{"n_layer": 10, "d_model": 576, "n_head": 9, "activation": "tanh_gelu", "norm": "rmsnorm", "norm_place": "pre", "positions": "learned", "attn_scale": 0.125, "bias": "none", "tie_embeddings": false, "parallel_block": false, "lr": 0.00676, "lr_mult_down": 2.0, "grad_clip": 2.0, "seq_len": 1024}
MLP neurons of a small language model. Each row is named by its layer, matrix (down: output weights) and neuron, and shows model dimensions 384-575. Each number is 128 + 32 x the weight over its row's rms, rounded and kept within 0 to 255. Numbers have three digits each.
A block is one neuron, or neurons of one layer that tend to fire together. After each block is what it responds to, as a language model described it from the Wikipedia text at the highest values.

L6.down485:155131112139162121088131084158110167117175171122152161175151137166130133197116105124119124090156167178131116160122070129108101107167097163132114089154147124143112125100160152120178133055098115157131090186067054107125124155116099147125095155111095144112116096096120092151110122153142165084121131177046135173116172158192127147137112117125101136165133129164140198157141140070160173157148081100134090176123165081135167167143151155099105127110164156184124102128217143122115178151152134147163107136118114121133105128081099161166141150205120148175179153119134141151142168147140118152
L6.down2081:136091147111073077155093130185066057132091113138177131114139160117174137143074122146097147183114126145131069060126123166139084104097140063151133122117102164145073060126181118139103148137134142063170140142117171191144133112181124083111109083105128152118147150192137084102097112138107122093120077097127135092125111111134158114143105178171150143150136096081083138129133121117098111041132117133115159060091116083144137153114065137138158122140183125138107093051171125176069196123132169098175123143093127180089129103207151115098126113166133155147168090188181108155185164111148125177
Responds to: Newline tokens ending a paragraph, heading, table row or list item in Wikipedia articles, usually after a sentence-final period, "===", or a table "|".

L5.down345:127126109210132175081130104095065120097162061060063163109056120084122140104156086152164137187164174092122084168129131093136170149109083133193125113062154136125137123120069119161125114117122148128147102143103109141085169122142172100056157114094168109166145187127141102113095106089116169192108147198125158162156113094114111161099076136096137094120130104110097144112113115088155118127128122167150147154139132128123103126072105096136112124131131083157157148127083100108163118058115159169090107105139083062138089112110154176154133110080146152079147161147131137118158125209123086096
L5.down650:118100161055144161139106156110138153123068143118127130147133081113106127084089140132063125087181134093125104160093150099172105108179166172122076124087146121133164054106078124119097152163170130171176112113110114048077134097155062132123141120113206091102143183070147107092154064143120125117149153077170156096117159084102157195083133106125103121117069137109144139143116135137170186129095171147139107144195180098103145092135152118122081108152141076130111138093073152127129161142138131136075105186143135109144174125124120090125130168175093128085132107121120165127071119142106109113
L5.down1144:111216117105166070172147164073114124157117137097168158099107130118142183152126192154116115112091087073153135127141147146129132083069137180187093159116144145150145084079103105098134144094113158180122193142228133116113098146110070167078095094109126118139147097110111107104085098128115145155124116143231126181110033140112117179132151145109139118127139138125088159171119156157127111137067145136169122178137165179141112095137117113057135111088109149058095105137136122115149174169203100147104126194142147159164113138178131092085170107109176136099151149148152095185126112165156178125
L5.down1850:093145156145127139116103084099151072158115150087174143166131086160141145196108106120068078144134112122106130132081106139110082164106124148096130161090164119171087163068110135178119157111133105162171036083150103180150147102079134104088132143108108179152144147114109064221112139083134118171129128142107144111103123113154145106147132104111136146094110131134089124108177105111117128173159163103082170139153073149099126107149137097127111162109104110038193127105113152164122115163123118126106111173080140166062146086083147162067178083082065163095167113157118060161100104141138172141
Responds to: The comma ending a fronted time phrase at sentence start, before the main clause, mostly year commas as in "In 1977," and "The following day,".

L4.down282:129152140169062102111098155117151138070100157184121156084109171177141134120182110110079114093090133128114140127135106175097117183137185099110118073087086158112155106160136157109107197160128164140084141169142059109130114144184104112088091131159103081177127133108131152194087127210147139060087185147113108136168168135112082098144161112151138140139091094093132122071117109127132090079130147113199139130130126118107085102137123096185108134209093122139116064097140111152118134111126063154122108133198122136151097102154181164096165117142133144157101153114149152120205156145151158130
L4.down584:121096146109108159138105138157143099093156105160111051161119111144128094109141101153151104143142144124122101117220047114105141187137079093106127131113145141129151168189126147156124107124094159209113088211140120138123088146094112126164135155139108033105123130174126146183184162147098089054138170162125150117173120120120135077129139148182119134112152139139071119039203130104149110110108147080106148084165092121148164128179141149198129154159108131159144186128108113158081111172127109099162155146108093113105120109127099130153232125129067116137123088033107180128121104177140062099
L4.down995:122125143096129109145147146095173105124163135131127164136093127158172134139097167075178134052150182133162123080089108187153148116000161138165153112139122144113129084182147116127139150079095114110124144134129126077039193131180100171125144130101111114078099119150059066120115173176140120115103134165132132070129157129150126094118197136164073097152115125146179159117151073147131133161135149116090145143151134092158127148175115137101083095110155140105081122100105107078130162145114062160162144111149128104196121095167141117149101166120118101105162170087122128185122103162123125106
L4.down1272:132143114111073150129109075145131190148098112079120123151137113128108129105107183169154130131096132099167085113100203155142157126089047068141137201105092100080141101129165089170131126110112071099137075164143144165152118130114114068141097121135132134073052091135143154140168166101105145140105154124136152169146125132130136170112147150195097142108123088150130154091137122120121115079126143076088061102142090083128124169059168155157163074194112113141173068092104155142129097064124088067139089142099102123087160138117119125155126191122171057105102174072151115109173162150166115136
L4.down1529:205056182147106084152095050122142178141172121157066179164148133159171129132138131115164168112228149120143070132136096121171133140077119132124121093101109113053179165158148131137081172148142074114100071157128127089103181148176107120147151197130167118135136151140172161125143165068153119125137159088135115103200105134076089127163072089163126129096082122136108069080117132114116102142162189073119151083162143132088149156165096134051154152146130157136135135113089149088108072152138131119095132165161122106199119134192110134134133119138091124109113146106128121174146189112167132113
L4.down1766:104064140090102107085070148094092090039101107107159155116137118112115122155093110102034187111138185170132123103151173141131156146081119158145108126098114145132132087152129116157099131149155136117152155090131129152173133091172133083135176112078120145124127155159149084134128144132176128106117129128114155143162134131096061103158125186159114138155119177116080142116158083163120097138183099133150105129144125094146140113100176117141131114129151102105173141120083130131150101079157111151175106071154137100118107111181107125095199114128107096151084170141180099147117110168197157089
L4.down2134:155157076114083094061121108085122137120171119127129118139130118093179151150081162102160115162127122049134102140036076161162149116177166049155082147161073130059074120197139147132156142133125086126141092131104115101144166137111169103173115042143149153105116114145126129148151119135101201124120152083135180146140125115094106126181154158160104098064083081135129093113101093116130152097135150118171089127107130089135043103096063138147141110163126107091113150123145167148194121113125131098152106144125123147150105072156192237098171150135103167184133129158171134059145098127061140111
L4.down2190:143106086078119097109027129189128076217114085153145157152113109154179107147091133139104069179125100153137171153192158136195127134125064143117095084155125123110111117137088137178130186094067112109131160123098169152131090168132128152153162146067093144102159140166143149098062151123143151165119105147114125122140124153142123126133189109150164106132119139121075150179118132101141139096126149120087096177155173089080096078120155145098121166136153125133124148201101127181133151155125180135134162129096165120143129113148134132168146127110071099120171150081149171132126114142112144131
Responds to: Final digit pieces that end a long number in tables, coordinates and ISBNs (721,0|53, 2,404,90|5, 90|.4), and sometimes the last piece of a name.

L5.down748:126126149081126097159129152151091041115128142120156171169109175121088110127158161106121147159157162147152150097153103113109160106091107248124144105152119185127109176128103135085145172081101127157105255103137165117127129123147199140110113111118156125157131131069138073136044161131133160132184099148102109096157152116066138112165182109183124116152129079132134096103121114133062101182073063187157093119122096072119149124126156125111187157137122128176144131128200156119083119093110123128148100127163127135110092116192163089089142155149103169174159116077148147173134124127107094162
L5.down1389:121122135163151094142155112098145129150168089105105150170128152147183087119157089096159144093188100078141171121099120166176117128133127188157113132112143176086074140133093112107153081159142118122149153079152116121163121166139111119134094082145119103124105212123113115147126127131127152131131122170116138113161166143167172087161168086073150096107105163111199113174134077071143126138152164120122139110144152094140142188150123092102148171148076101192097119178148164129087154164110190098091128145158162134137121138123168140125070163147149128176166152149183156133103103183134090088
L5.down1444:117090120140129122183105151111141113177157113093181169134135148149144137076008187146167117140080126141119061147187198140108162135051083092186076122095125119081105106137118064133148097088131135165154109118127129090108136141157124080149138161091120118158118158104087107131156183143121142077158098161098100114152128176085111101164140102143165130132123109127089112138152184124140157035188155145146087156118145101103171153135147133064192134088156126137071125123127093135144177109183138094136149122106096080147118079146148089242102151159129183124174118123198154108162089116141122100
L5.down1610:133138166126160204129134172114124143181145105081134184117129127123182120148158159152112113141144142092176084149088121112111082059130169193133140189166135140175100126118164100182106119107108137154115119084168089111059217125139154083132124123180084144153116129123057113153091143065104102078089165095129182128070188165116161058081141136094164087128091126115139148130141100092112150125128135149126150057161195113102105147144122103133135144088144149137084182116148159127119159108182090124091174119136133188149112136129159185100091150109130105114107106190148104078097140150091116204
Responds to: Newline tokens ending a paragraph, list item or table row, e.g. after a sentence's full stop, a closing | in a table, or a list entry.

L4.down16:116141117150129107160128152136076117101111119133113086120149150118160140139177123151154106123171142157049117088071148144084091156076049135098143113075100118156144178199086105157174102117064127099141111139131102072120167164163171086177104063092075121107106116096088165112100101157155108111145193139130101129117111152160110077149105117051104169118109072142180125125113144168146135139109135077117067183125147133169142149082157080184145149147157118180094086140140134143131102152133160165154087103172163075182145212148104122170141109123170115119088141131131178128108104101095044101
L4.down467:135169089143121144087096130144116100115081107109184173094127137138157098142165115113094200123197129113181238102147163071106141084109113133046113187127152109183128070162108117198090110148108066130163110099121089109126098109163144120155134123144212171121116100172110102107142138170087119147137105146175133103119148101186128057132102106147130126142099079133159098103121028118132140188113127118127137144137162102076208113107136155137147100106162171144120170130146164164120140136139131127116098088125149164094129143163148159170145126180089081156082130159158200108083120101104176145
L4.down754:125156102148103170138127111160199109164112176145089184135192099138175086098119138169094094153115150135093115137131139149130178117065112090108138150103127148134036137149081136175171053126131094157145157182092114114165128141101147138136159084138059120174105167121111136172153074132146133113097151121090093118107116106119135105133148165134101165144144157149123104085200142092114161140166140120069138145150182183108128113140157153145202182159052137083108121170203158105102038143142181141099104112113099235127154140181151139109109153115070079122132109172119158150107113091145107115
L4.down1841:148114146150134153119111108135062143080139138171128120086136194106123148098100109150103133111133072183158107149135142212159195173144134062132125073111206147163109166118138107220124147145137127142116146163128101089108097174145112134165152083197128075079166138167143184073115110140122201073191172127137129118089154170132091137154061141166137141166161123144156125142134163122121167114149216088143190117153142077116123096076119119152138145128052116157137108114115126115146137095095123161149115123177164169143122161126201139132111133119091174091119161175130153155144152083132142138
L4.down1924:133117174070109159159106123095129095108099095116199126107093142120152076151107117118124186150131118168099147193160155135056080161092084167117135075145203133180128141159110124116096158120080171126115119117124147086145136155124163175165124068156094107088125136108146130089092110170118120120151126136099158153106106088127173125132101071134128147137115121099127061156161102053092116097118164165080165165180109085154102133101167118181125133132132167164118107169130155053119151108143148109104180128140099073167175192151173135105098121110139045119174103121115127130149186097128148127
L4.down1972:139153109107023156135085108133096129157133180123167167134094139136108091110135119107151174165149058085168090148136155131134132097074109145142171119131145104118146121150155142132153145119146104077120118163163204078104183159135135127138156163066172184177177140101094111174152116095093123141128103090145115128125176163099156107131107122126122164097085124177158149084122141142121140117125130139177115110165142136179108177104082021128115158080087107084129124132087122168092156106153167135131116165148162166123121112151069089146170101151189147129152071152097170052170084128145178139
L4.down2048:163081088142164096122152118083101084126120113121129169101126066132160147107143168122124153107155157123149118119049119099145113137082098173132201165139131105143125138162111105147115089116124086127143180095130108155072123132150088190188119121112106097123144191120113121175154170103139097164138150124100146162062148208093115098149085131122128141113097138100121189112137199102118075116137127121152154089095130119106038120102150105122165162099190141203136134089036168155091176168141116116188095086176159079155161075175144097095163126155126136202103199184109112172143117097132103153
L4.down2291:162115094144133149104158183153090077131186125100132084110051114054210104095142098123157173136158136182143133108128144073132152123114118159103182102157159123093157138126064088132099148119071092117101162146145128178131092168127094164168099123138163195110160181110082158140153132163088086122168148148130179087094113160147070123157094087132130132099113131105142096190140121159109083125048038063134144085104151134066143118081136072147121121152115123195116123183119088176135140197140175141161199130082140120140073075077167144099080084083154104098140116100095120083153125097105092090
Responds to: Newline tokens that close a table row after a final pipe (e.g., "| 4 |" rows) or end a prose paragraph after a full stop.

L5.down13:127099067142088191107157154168090074136123140113083146129159179127088194136075149163117114090130129109095108103213130141160112054087139119103163193131173144125114153125107137160129113102173119156108068056120108140119081143121099167179137103162130130132103072156163053123167142092110164121177163137073148140124144143132120167156163129145175128136104156202082087127155144115106136138144204118112145105130142108116144135101125108124178133073148149141200163103126090154162122104117133140143152064095108077150143133124133113102183111199165183131072121111162114133128148125106069148
L5.down832:133075104099126138121115188135118144074170092086122166138149164128126113098130140179133121089121147067131062105165104128094152114060111120151111160114128161123115177152161137082120115095117177104145106123115073153160163060132093127211128080137175124078111100114140118176132175134114129185090162118098122120177127153200090190081149128138166125156155114111105114125188189157086106031142144144119114110163127173104130168127090133152174113131090172102171167071085121120091138056096123079090140147128120125158136108082116122119130187070124119124072118147170144134138089145104097170
L5.down1225:064078155094147083160104121095126143099180089130152135199046129179158088133148127144104136176137172139117103107107106133133130129113142137133163156127103113077136153151099161175079102109093103131084066063157104091075171132108119142134137137117108080136113091095091123117090107155105106112175191148142123095169083077065132186125081083092153157056111125170118077144118086123100137107107146130110151069149115126129144147218101072148066110132113090174111160125139127139101108096129120080152130107163148160092104094175112142084115090143056164131138120152134143101122130182176102176
L5.down1974:173195104117164157157119131188145113128146149104164144119121168139086109167128191140124165118108144179107097125106084157155136133073145097125115183175108176116091099109105087121105089115183161110123199111146104100191126121139097097151117141125089144092194144100121110121067180155176143123128090115162148098179179165109107165117149158130124173175172146152134175155197139118183096099116158119135111169119099159092124133160136151102157155136136168078117183104095061044167098092120081059085190156147080108127124131142114135169136157126138142189149134101114108082151114103109091151
Responds to: Fires on the closing digit piece of long multi-token numbers (ISBNs, coordinates, catalog codes, vote counts), often just before a table bar, e.g. 0244'2', 1,66'4'.

L4.down103:126105213149161082141108077117147123085142187077126155130084125151098139117085123106135088091073143103138127044192130122128114134144048106125146129151064117089209130086149139132114101138110149110128110203108110137134146093169083162130170125141139200165102142143128128166076152138140131139128131106127167170165079181093108154106145089175160114150113156129134206130155089108159158049153173092123138113130115145097127120112130113148172134109085187130177158071109169111146138179131166096148113154121139180137124109146168102169078127121127138111146207120139128152120146129039089166
L4.down182:101145089106132170118157070124071127164126069142140119127182159104164123147130152152091119172130200102126128200143099168081155064176151151149195153171137132064163053083136133123119085085109141094190088163064101124150185084199102119053135132086102124146131179123167117150098184113155114136109166144079118087203178105150102154095150149115102145075103110098140145125140116146131148068145137076068068147129118100107158138100137189122114122190113160062124147063133110164096067115132180086117111172146086143161118126106042156147129122160134177106182160075120173191171136153113126125
L4.down854:194077168140100126120086134150168106109125137157110086160113142115112082127064155053115098176146060131124102064125120133095157137106110110133153093135149114145146114129157099169127148144166163132132175136153099157138107159142099111100114110078145164192190115123082149119137109111078096195131180133109133115181127120160176131092151117107146136059113109136162158070092146124159083112109181135119134109088190188127092100164141155113103028069066105157168098114120185177094092123132169110159132116116141125136089125168075146097159166143098162074126129149087133147123169183118111070
L4.down1257:129086138096116181098110051103105165096155118105117096087158102077141127088100086177136059053151043104145125122160110137156181148138112074179136111140140175160162156124120161109152203106207154127133112180128144194183111175155123130088064108140143144142123162111164166110083113091092135191124151161111078097124096163184137172087107089130107088132203160158096144136138125118124157110098090121101134125068103141100142136102198114130086126162122123118143111093123133143108103132127119133152082145082181167107077111118110133142158132141133159135178037136163156182155127150089157091
L4.down1835:120186160154147077129121110115102182137117106164172067139128150142180166102070117172148136114095131167098065197194131126128138044164135091146094169100156124113146149142113151088161171133148158164131145131078139123096122142133153136136119144093128134188128140157131144095143113156117132071156066144139187137180139123158125148115116164095094147124148149088132170141139064126100091139154118123149157154090151161125159130116091084121134128105071140142074113169170168162137133156067181104095108179136149143148201120164107145122112085140113177140157097104130085150183170127138097131
L4.down1935:095127145125136099133126141127129161097081150156155104130164159156111071160120168155125095135102166122128136107198195145145108118137133064126091151108137192028129095086171106112119162119155132088155138164115108131140131127076115088069152100131163068100037215133144104173159137116060121056126085157180175110155170112120150193140139136111122137118106154105113169053110131121095113117178133156121097063138174154095147106154129072163159114111129119131120146082123089159102086113179096131174122090115127140127130122137114110109065082153076162115130184143129161144175140166130091160
L4.down1959:105166073124153077115143117148155111145112111106131090147122093101115108139173110124118133068114074110098107126064109086104111189166153100143139105104111175090160097075104091135096149174121127110166129121100195136192148086120167201161095111068096070135130188104141108104132095112088061218163165155119141144103176090112097089117130149139146166094142108137137075106127112113106091152129135109152173101084091145154153100163109069128110137051136071188149162076176116160065083176115098173161180136101148118122135159153141175165154126141097120148156102145143130056187117115073152113
L4.down2079:146114178106094111080106210093090125123108128098141154092178166139178083173119133122130173137167095131096091112189101090137066143129110150101102148172123118097117107101068114142146129132135134089154158094092076117145090155094105187090091192124034077135098158100161053168087161153111112104085138075178143122132107131151137189100124132099122104115154141114128217136128101150195148080082142141184122127079140114155146141129141102129147062152117147111116085100115068146158113133141110125152125089131084166109125140129121112121192181130142066111101148080153156198163136103128157140
Responds to: Second or third word-piece of a split name or title, right after its opening letters, mostly in song titles, tracklists and tables: P-ray-ing, C-l-imb, Lap-l-acian.

L6.down80:132100159136118139113123094162143123115091134108129103167173137164106136081125153107072133133139077096115157099144076147155144108136122140093159089165128129141136112128143084102129094124122147075143208085155146166104115127087119070171162159127068151071140109098080113080121125107126168119153158063088143075133139143123108121081134122110130113129169145152107115150104125128104111113146130152147136094115111127095131110122130117113161170154155145131166087176148160124131128086136090137107124133071175108140151188110104119160127136149140174087143109147099090177143172160109127071
L6.down1088:118151135115193154131158087115163167100115128112111113110096106126181115095113144124158168137073120119137197170120115076092100134124168135145131118083145177109178105166085121101122072175135103141127092138157087121139115094123122108111133155113114107181181129138129130062172149159135116129132148150115166118096098144138149141142173161050079126104100110167092123142081157141166141207097130160162115124116078068179110103144105165121100110112174129171132144144138128105094133153117106058105102131158094090140140109131150159189147067119177134124124113045101131095091142109114123103
Responds to: The second word piece of a split word, just after a short opening capital or letter piece, mainly in names, table rows and lists, e.g. Sh-uk-or, R-och-dale, F-us-iliers.

L6.down559:114080170119144115107095135132161083093150164069046167055142111104131103139225127113080112084161136122140171146127177147115165146138099147096153103108187077119128080165101103133159190127133135172103149108168115179124122138133150182073185088132099140079115106142114139096135090175174131137139155165132089089133107104094097137144120140050143161142146154181146149131130122116147126174107125153086103113133141125150138125140123168059167137121108094081138116131177137157151063107100174172084125131104132106106100114171120128113097130153146073192110104077131120124147073146169132068
L6.down2043:098071091139017120129135098101106072092138103114126162149143170209092165098148136110186186086158131154117141119163092148113138175109124091131119136134141104060156128143143131116085167116081120140109147155103145060144123081113111086158124156072168121128124070106135111149128188152121167094144188099095131117087093164141130140188179079150111135153106145090149168100157133139091071115090147146090113113165151097125069123097163134107144158138155064079123158165157132155208149181124084132168127089119113184155121089084171110157087117122109142139187115118058150108133143135080109164
Responds to: Last digit of comma-grouped figures in wiki table cells, such as vote or population counts (131,79-4, 1,38-1); weaker on closing word pieces (Idl-ib, cal-iph).

L5.down93:134155121122087172157083114132199200154190160095074124089130099111109136094128153096136095129115185099165069140133152113092197121143118122158175135146002154186139158087055138131099147157127137095169134152092130136088166072146093149102180107122101108151127120090146128138099195118079060132120094094106112105164119108134108166103126185111083094095137100145057111078147145122131131200046107141136129113094078145129138141074085055160059158128156130117139125177154154079079114163087130106114120135125139093189121153147122135158143109181214126089081157103113126049119126155138072097
L5.down247:111148099101107112194160084133135158117115098125125131140138099102114090127124155149088098144175146107038130150186157164087093139166193079137152166175083133146116121108100138101168128186144150147157143152109102059139130159147104103144170153186141156079122119159147140109082189103196137090119062132059182185099130181100189086093172096126167130109138148123093129130110127120068146039094150165134088137177106171100168153202132181126122127155100136109180171124144174142127071098122154147101094105152117136138093135154094116141206093178131122081152101160116110110137111078097131146
L5.down1496:133154187118144123093086138125098115119140079126122130131107157101184164117170146127113089135096039099165136125143126112159085129174149149122144103145086057142098052091120094174100136175132147111118172128154149096175089140077121114129136081111095181139204195149125111169143135099157153142075156177099124118131096158137177100131172159185115128129089114128130153115143115142101150169085096089117178126099170067205100154071137108115167073132115132163111127156139145167133176181124151158140150124141156130098063114161153123154141134078103153123114091103109156124138179138118140138
L5.down2091:158173116164126145142145161129178126120133142107103157148078152142112109147154176125128174102124102125172136160070180150082128190115131092101081102081218189145165113131101102130130151151157152147120113163122161102168187169125148163136118141098143118166185158094139152096177220070131241129114090141123114133136185110078164079149104122181158167120119121121193153117102201086161202169099077100161182131137105090142131131104119130132103188146158118124141112135109115135124157172121170123162113159174177055142117154118078130073132136113132103149148107123178104115092133136065128163
Responds to: The word piece right after a split-off capital first letter of a name or title, mostly in tables and lists, e.g. K-ev-aughn, W-av-eland, H-u Yaobang.

L4.down131:179160157116106175192083175164159191096083143151095117133129130100157067130138104135151099116136113118123125121134147121052095105091108101130129181130119149128093160114137111080128155082083158140162095143129124139075179098109144123136171153104102127137095163133168161086108148121168122117154069121097142112160165153087073143191121205118172093153093104168136103145173155140214076118150123138110138174098133144170153159101121108074079097154108099109129108146141121062144094167085066136104132199085129144174127098122087094132136095094193094145088137112114091076106121112114136123
L4.down556:165137156157210141100107178122111086129106085106118142121158136101118133102096145120172094095146175158096142054173090093099084123087104133089171147136103061097146111175113126079103092141108148133121116170107115085145140128157147174128120163191147088112072169100041114111113186104143089143078113103123145158026088196131091147171117112120133114142105110131191103124142148151023114123109086127100123088127107155136138095134136124111126185136128103139132124106117144127161122169093141229074167099152117136171165157131092135147087152141162190117132178131144089126151104124156103152
L4.down897:161070147129086140079160125131140111129110096149150107136075132162128065185160076118142122137088138101115145132102085147099121091169118147163113086132088106141141142122141117170115106109163068121105112129132182130154140095101105112140147124207167165139115197115182147079165126168123077194099185114142157154146182173105146115147140107112145093104132110162111097150192072085178168130082117162110111123119147149114170197161088145133110099098126226122157143123086206116110100145089144120115137096108207145134126107069107132161141125113095194113071104152121115067087141137119110162
L4.down1442:097155139092115099171149111141164140098130144148169094119106144104158157147114092171152064108119170127165078139125112176125124156122181099172167133120096154140125066181112133130128145101141116147157116136114131131137190163188156123174119086156204126181146052146154148164098088100095101178113135162136156086102154167176105122140203182169147096119127125116133201133144117090113134132094136115155103061146150133121156171163131106165134100067186163079131086111119140151110121168148128093191100029149142073057126139144177185084126169184097113120113169153138077185108071125117125126
L4.down1544:104150095147134108149117182097127129134100121133100157139179070083143160156103105070208133120133134086131117159047114121081102118089116122161158115086161128109103099150108114150113126122133185118162101139094147112134108104105156098127148128138154109147113146141153130096149086074115088188113128129170096085140151139107086068147112130146100151122127119116143112113099135139129095095169107177079162134164136108029142166173074154145172137133144178173188108146108123150112119140143195144175110128168120118113126138190185138087129108082056136133136130141140063123087154127122142118
L4.down1712:072134136075151121106182066150082133111071142085102137150112136063137057089144045141192171109170103136158179089103101087139162151099089107129091119214173159108146148143118107144160082121124133197110159129141092125128107181069103121113176089181090177114153109173165161143112059093108131120089120140200119131130084148096140076082102130126095139066122165143139079124113142135131140159143100147160130119078076115172154115094178140111105159115096061144111125110138144101119104200073037113146106091107171118076142119137106074134122133143126085138121076096154124127132051124104158162
L4.down2232:163116158134160124117121135090168188171144186154192088109141197117082187045069137101116078171127126153087100210101109130168141106156172088097133071116121139139168100119154079167135195115108150126147116109115140141124077122148138135168141096109151135119108132160118123156094163122131095076173095105142156117069107128110116110117155120102125103167142101093168177083092181058106080118168141147190126139149127112100059133088072108080137109083149090089108143139102113140101149130097127130125147146166150169135079101125131123197087099182111095121137136077109090149145132161113102114
L4.down2262:147054130145085186129167142167062176154088134087136092126158097094081073095182081150132148158114181073140141137130142159090138069170067153142162141126166147157100099133150128194114094117132086109088154151119089120142120117100161168070144132159156069042123152137103132136158134118124148120130143116133131131140101126116104196140091127090174124115113097130158137061092109123044089102149104125142079173095149179126130147116130121141127121171145168083112136141107150178186108102123144161090166199095134154147147105201127085162076035182155123163175107110114079067109145140114195150
Responds to: The comma, or the word carrying it, that ends a fronted adverbial or subordinate clause before the main clause, e.g. "Shortly afterward,", "In January 1973,", "After further inspection,".